{
  "num_key_value_heads": 8,
  "head_dim": 64,
  "intermediate_size": 1024,
  "hidden_act": "swiglu",
  "parallel_block": true,
  "init_std_qkv": 0.0167,
  "init_std_down": 0.0,
  "optimizer": "muon",
  "learning_rate": 0.00159,
  "schedule": "wsd",
  "decay_fraction": 0.703,
  "final_lr_fraction": 0.1,
  "max_steps": 6382,
  "dataset": "wikipedia_en"
}
MLP neurons of a small language model. Each row is named by its layer, matrix (gate and up: input weights; down: output weights) and neuron, and shows model dimensions 32-159. Each number is 128 + 32 x the weight over its row's rms, rounded and kept within 0 to 255. Numbers have three digits each. A neuron's up and down rows have the sign that makes its largest values positive.
Before each neuron's rows is what it responds to, as a language model described it from the Wikipedia text at the highest values.

Description: Unit symbols, slashes and prepositions right after a number, mostly in infobox and stat lines, e.g. 6 ft 9 in, 276 m, 59 / (12), 13 mm.
L5.gate306:064093152070095099114103090034135110102175149100097149080162132080136128133123067081140122193127051076157155108123110151144130124141085079118137123161115128100146097144101140107119116150113118137144121117124176073156123093108122140153159176153138090156154158114149172142129108159093094147200073139147086062147089097121108099132125108121127135070142088148118111148125136084099079175110
L5.up306:187096148171109132164168093158141165066165127129181175153126104160129135141173137063194077163121106114128150157114135138188110067130105093103139165170108115123085097178116145134107121153116092183174073084125167088145125131112077140118128123081120147116064181097101082146194079090141117194174123153144077132125140134141064167164113132192138112139133137213099123065151127082082111101093
L5.down306:133128135115132081066131150125184155149176117115100151125168142134116068125155117165109105151091132141139106073124108101146172093114150168134104114122149128118159137095118149142185134109134136153155166119104086142082177153135099080134118156138078100122127152129134230133086133085089033176067120136102119099124124102134118106101135160146072143121110126082148113047136170058123160125185

Description: Second word pieces right after an opening capital or consonant, often at section or paragraph starts, e.g. C-r-ime, P-ent-agon, U-.-S.
L3.gate330:097149157090120106185083139161101089130112109104143144102104148091114073088129088169100151088154181056092126165141123147147102172147113107120116168156198152185122097160145138099069169136087160150202146069156139139089061142071123120156095070149089129060152049145112109097099133128146130128132147149136127131137106160131134092098167181121129137095180147187131084139144122083126239117137
L3.up330:174151156142111145190158080167189127098138153095080169091123118120086104117137118144166133153067117128109172172142150119129096115118097129165144131090127161133190139126174084153173140159159091069133135127158167074103107145116126130112106121159135120047124124059091083193124147091139147137164089093136146163155156079172108159135128132147093137075138087096121131125134101124154142117096
L3.down330:149135130174063154192140110101161116109117172177113122103159130125086058148141210117161159069088114155175132081135119141103179114081157130086127106107154159126193114162157121161167110070120093146114163111122120148140156153158112143168079185154132140100120154128165119118155156163146065125140166127135084159077146136175127104136138131111074156152203141129111126133145224153116144124087

Description: The is/was or a/an right after the subject and birth-death dates in a Wikipedia lead sentence, as in "(born 1981) is a", "Project HUB is a".
L3.gate123:159162125116103125119103164133102171105110110143122101123111103131129122092111152151122147132178101149130163160134116083152166147116081116120115084121151173154155112125092123099114117169155163123128061118150163101125119131125120104149132171139126149184117072071117067103168104142142149121108073184107093128165104093136119106183162102124157112070141167144116130141121137090054128109101
L3.up123:117097095129084136142159142121179152169138069159060175118166091168115154151107115168150068155119154143096203103131143171199129134120157140080123139139181184193198122118080091152079105159176149084130111043149131113143127103075136150107143062127140162096151134129169111095096102172154141155129107134129184117157132141109116147183150137154106166149082092105102112141038148134094078179153
L3.down123:117122125107065096115142180123110133114104162141086134052206106113164097143144093154122106139105124121157168143132100165159134165131211135115092073180125154157191140145099165211148092148129148141142116127079143096190171083113111177122126097087104156155149107150093103090126127120131182140087111169153109077126120136108179136160183169080152176150144124133076100173088103098155116144211

Description: The in of imperial lengths like 4 ft 11 in or 6 ft 9 in, plus decimal points, pipes and numbers in stat tables.
L3.gate266:114127127144118181132140124168117140153081118117118097167108170152118107116120162095133113137158107137133114121125153079124141053080151122091163190136093164060135168169142174082139128155158139086154132128066152067123142102131108154087128195153096112108126214113116113164119146154146167160158089154144123124129161160188146142129153163105153094097091052093050118141138165092096124117160
L3.up266:117115106094092181164110182138143126141151153132167174136095177130131134158170099136137105105152138132185181146109108109152151108130125158155141085142083081110188118211115144133140167135159140120125161155137148104145140087102100166142057113121147126061125122149122150125132119130141135151131154105142099098140120089150132076086166118116142147099087116161074146091081101088210087114126
L3.down266:153099127095080122127112173114126147105110141167187141160126083158159084136169132157138139133127110130118186138168144136123162141090146149125109109148131118136167105171097175106178119159150086193073138119159122137168171086090096138138137100129151139157122125098193111134147075090080117167152158124094067123137062067128147064106088114190150126099120162171113100093097071140112105141113

Description: Tokens inside set phrases or words whose continuation is predictable, e.g. census prose (were, had, of), height/area units (m, sq), and mid-name word pieces (ides, ard).
L4.gate370:127115190108137133123123105090075092077169110097105083134109093115164084111124134135074136138155090132110137104141068177098134134143074090145126098111092128091148108134124165095102153075111099102154128135116170050146089058136147131108126097104157141207177152136157114159123131178184117129146105096227149148092110144209126078113128101137125155140116127119096152130125128070136175150118
L4.up370:149107125143142162101149137065126127082086096140113086077168108097105119145055127136116142100122111144130104161177130087137102077137133143161131072122095153160140163122169121122171168118129158074141150188091158092199070127107157135063147157115084148073074139088129189129179070127156148138107080095154118120110114126186135146111086135131158176113143107131131096149147173066142062091154
L4.down370:127146108166120048111148134120121151159143062145210123136144196134081162103127134107172119155175134103164125137142093112117093133100134135123170173049100133191135066162063133131174124163136126143124108152151086120111145132142138113186147113144120138139132071195101134207129125089158157081161116104154164075168082082085108145103103106099118120125149119119201092155133161149141161112153

Description: Tokens partway through a split word, abbreviation or number whose completion is predictable, like the period in U.S., the comma in 1,500, and d-ies; also in before a month or year.
L4.gate160:115136159099115155110140140181100139149197152081147116119147148149133119122136109112133138116138131118108126098074096151134105176122094094133127127142116169110093120133164103126127067068119136100106142140131114118145105133104129144116161120155189166176190032101159073131126125093120133106121144115158107152059086179126113172081097125152193127156109121130121149150150164155077125170118
L4.up160:121207138160094093175119160134128157152149101090146142120097148163100144148074163123128135125131108127149132131172097182118123139132082132158112095098130106141115115120187137150144118127096076130172131190124171170164160102133181147110132137133106134126165086119146089067135179095121093063145137091174184114111116148167149088140122139151119179151111151096134094104079130035111185187069
L4.down160:112092100116148145114113118111097141105091116132136064161106090132110164087075114133145108151149124166152122091109144159148119104115178105101115088137160133101066101113097201125100182133117128090194122121114132112160139114186156100099064152180161124165150147105129116094112171134129112111146144157096150074103137083111114113073081187113081184180180089156148170071108065116125108121155

Description: Tokens that start a Wikipedia article's defining sentence: the line break after the title heading, "is" or "a" after the subject, as in "Goodbye" is a.
L4.gate155:076125117148077038152058117121147126127086186159130114138174085124138108107179159150101159144115113109148138137112161163151107156164137054147211121153124070170163108087098133074170153135141169150165142186116148156150117135135139156137143076110165123065120171149141117073093150200135102146105125121081110136189063156118115109138110127134157108151144134175127115205099130144140079153160
L4.up155:116077143159125095122135153006071167094098134181087122071221108100156121112092080102136176154147098139107097084118086121115108146113142115114143091096162093104178098090139120123153030110128194127166158131102175115131112157076120087152085082142055104136062101129131132128130060158141083156141083146142140167168151077115141132106147102049142130143094114121097171139072050144126121115151
L4.down155:095126102124157073090116088140127093134052153134112104170123067098167122054082137083116132088151174182123119086148060137138150159093107102134131137061134150107150147105155118137141098117038157090159134100142140139126144095123115134119079155210157103147111147127164159098102114151144141110093113157115120204140151163187157095112100149160137116130121162131105126094134064071146102125162

Description: Second pieces inside split words and dotted abbreviations, such as the o in Phoebe, om in autosomal, and the periods in U.S., Ph.D., and i.e.
L5.gate175:181094127124125150097092122127095174116077144087128144115182104234126152134085146108137099098174098142237134154112136085134153171117111050126093184119092170138108184156105159107135129098084153154138108152097092159119149139084088181153132098117150166094140125145137104107173152136157099118116143121122167159134098152161022104098160164186129144122187140125114102196141122115099160107089
L5.up175:084107103116157100191066132134121155147168074109091199081141131152129146134110165132165032136089140102125142104053130158144077193144162105129160152105095160096164114120143088138146175052076169197170091101172102090078125121090119110162126114140108122135087103155098102128149169110101115094110118086138164127076127209112141109122053147188132131096133100090184134156146172109120132112176
L5.down175:119122185114078146141104095132113142154086082125094165152097110142148064143162137109145126078101166160088113166138140083137115139111113159177176091084124112079100083062133066180065157083160137101130083116151074166150093136145138127153163147130171123129139067140162100086112164128136094184169157052126084079151150108191123105084116130087187155125087158108145148106144176174106065103152

Description: Short word pieces starting a word right after a hyphen, parenthesis or apostrophe, like the e of diesel-electric, (e.g., and cream-yellow, plus apostrophes themselves.
L3.gate3:138125192110119169156077101136175106128168109108125158137134098156085127189137126190137078071159193093135159112085106104084093157143111125151137102179165205193070157126121129162090111139163091202138126067135146160169061079158175121085103140135172109106131152081115169148120126088084138159151204131131133092166116109175051097176091109086118131119133159101116106179130170142120061144074
L3.up3:134153222130141080179175158125150076129083144090102102188106115133192170115154106157124196153088110110155132132091112174171092223061187138099166089103140130123110116111130099118078121136111203173093072147134167142152159092154141056136144158181110137171086094146165144138158152100145112101189097119148125114124157112142193154103175098177169195138143125056159157117149159183155105140138
L3.down3:120143126123119168101128105107101107166161095128141187061102151130130143123136154119122211152096076160120148102123176162131110203116105089107081061135057089110178112090080128130125134144151168146172094178109140177110102128144115142147140159157143097202101125173146205137082072067064115174180111189113105165094114163142107108092161109122170124139191155078123110077143089205127133145183

Description: Word-piece tokens that begin or continue a split word in ordinary encyclopedic prose, such as c in cool, air in dairy, decre in decreasing.
L4.gate542:118109130055107139115145108111115033126222100133119067122116131092104179156128151150106188149137121194077168126146171170146111112172125098145078166142157119092138157130081189134050123085184171109181157163123149090104167102162125127148145150140099125132125188143160125150066169116106147153171142134129185104116114141157161145149158150115118073085127119084161144153138124100090112121194
L4.up542:113151134170137133105115107100069132096123120121111162095103134092044105139128126059085144126158113116151122072165137111157146158125178108176129131114111197133109159123144081158110127152134117105156179119128111150114128171188118129087178108161237160167106117152172113123162147119143056123120143137066134129150177106158098131133180120115163134140134180130140098175116141203125087119127
L4.down542:083130138115130143103097149162118187129163048167136115134130149124105095090190136124105118140149137074117136104143134128144143138135225117133077152123048145157150172153126144159127104105205086121106123104136131082156153124164108056134156179131214086127124132102140181135148150097157170163144141224131165154108165161183146131093069149093133131153148101179170104115132146074124126094095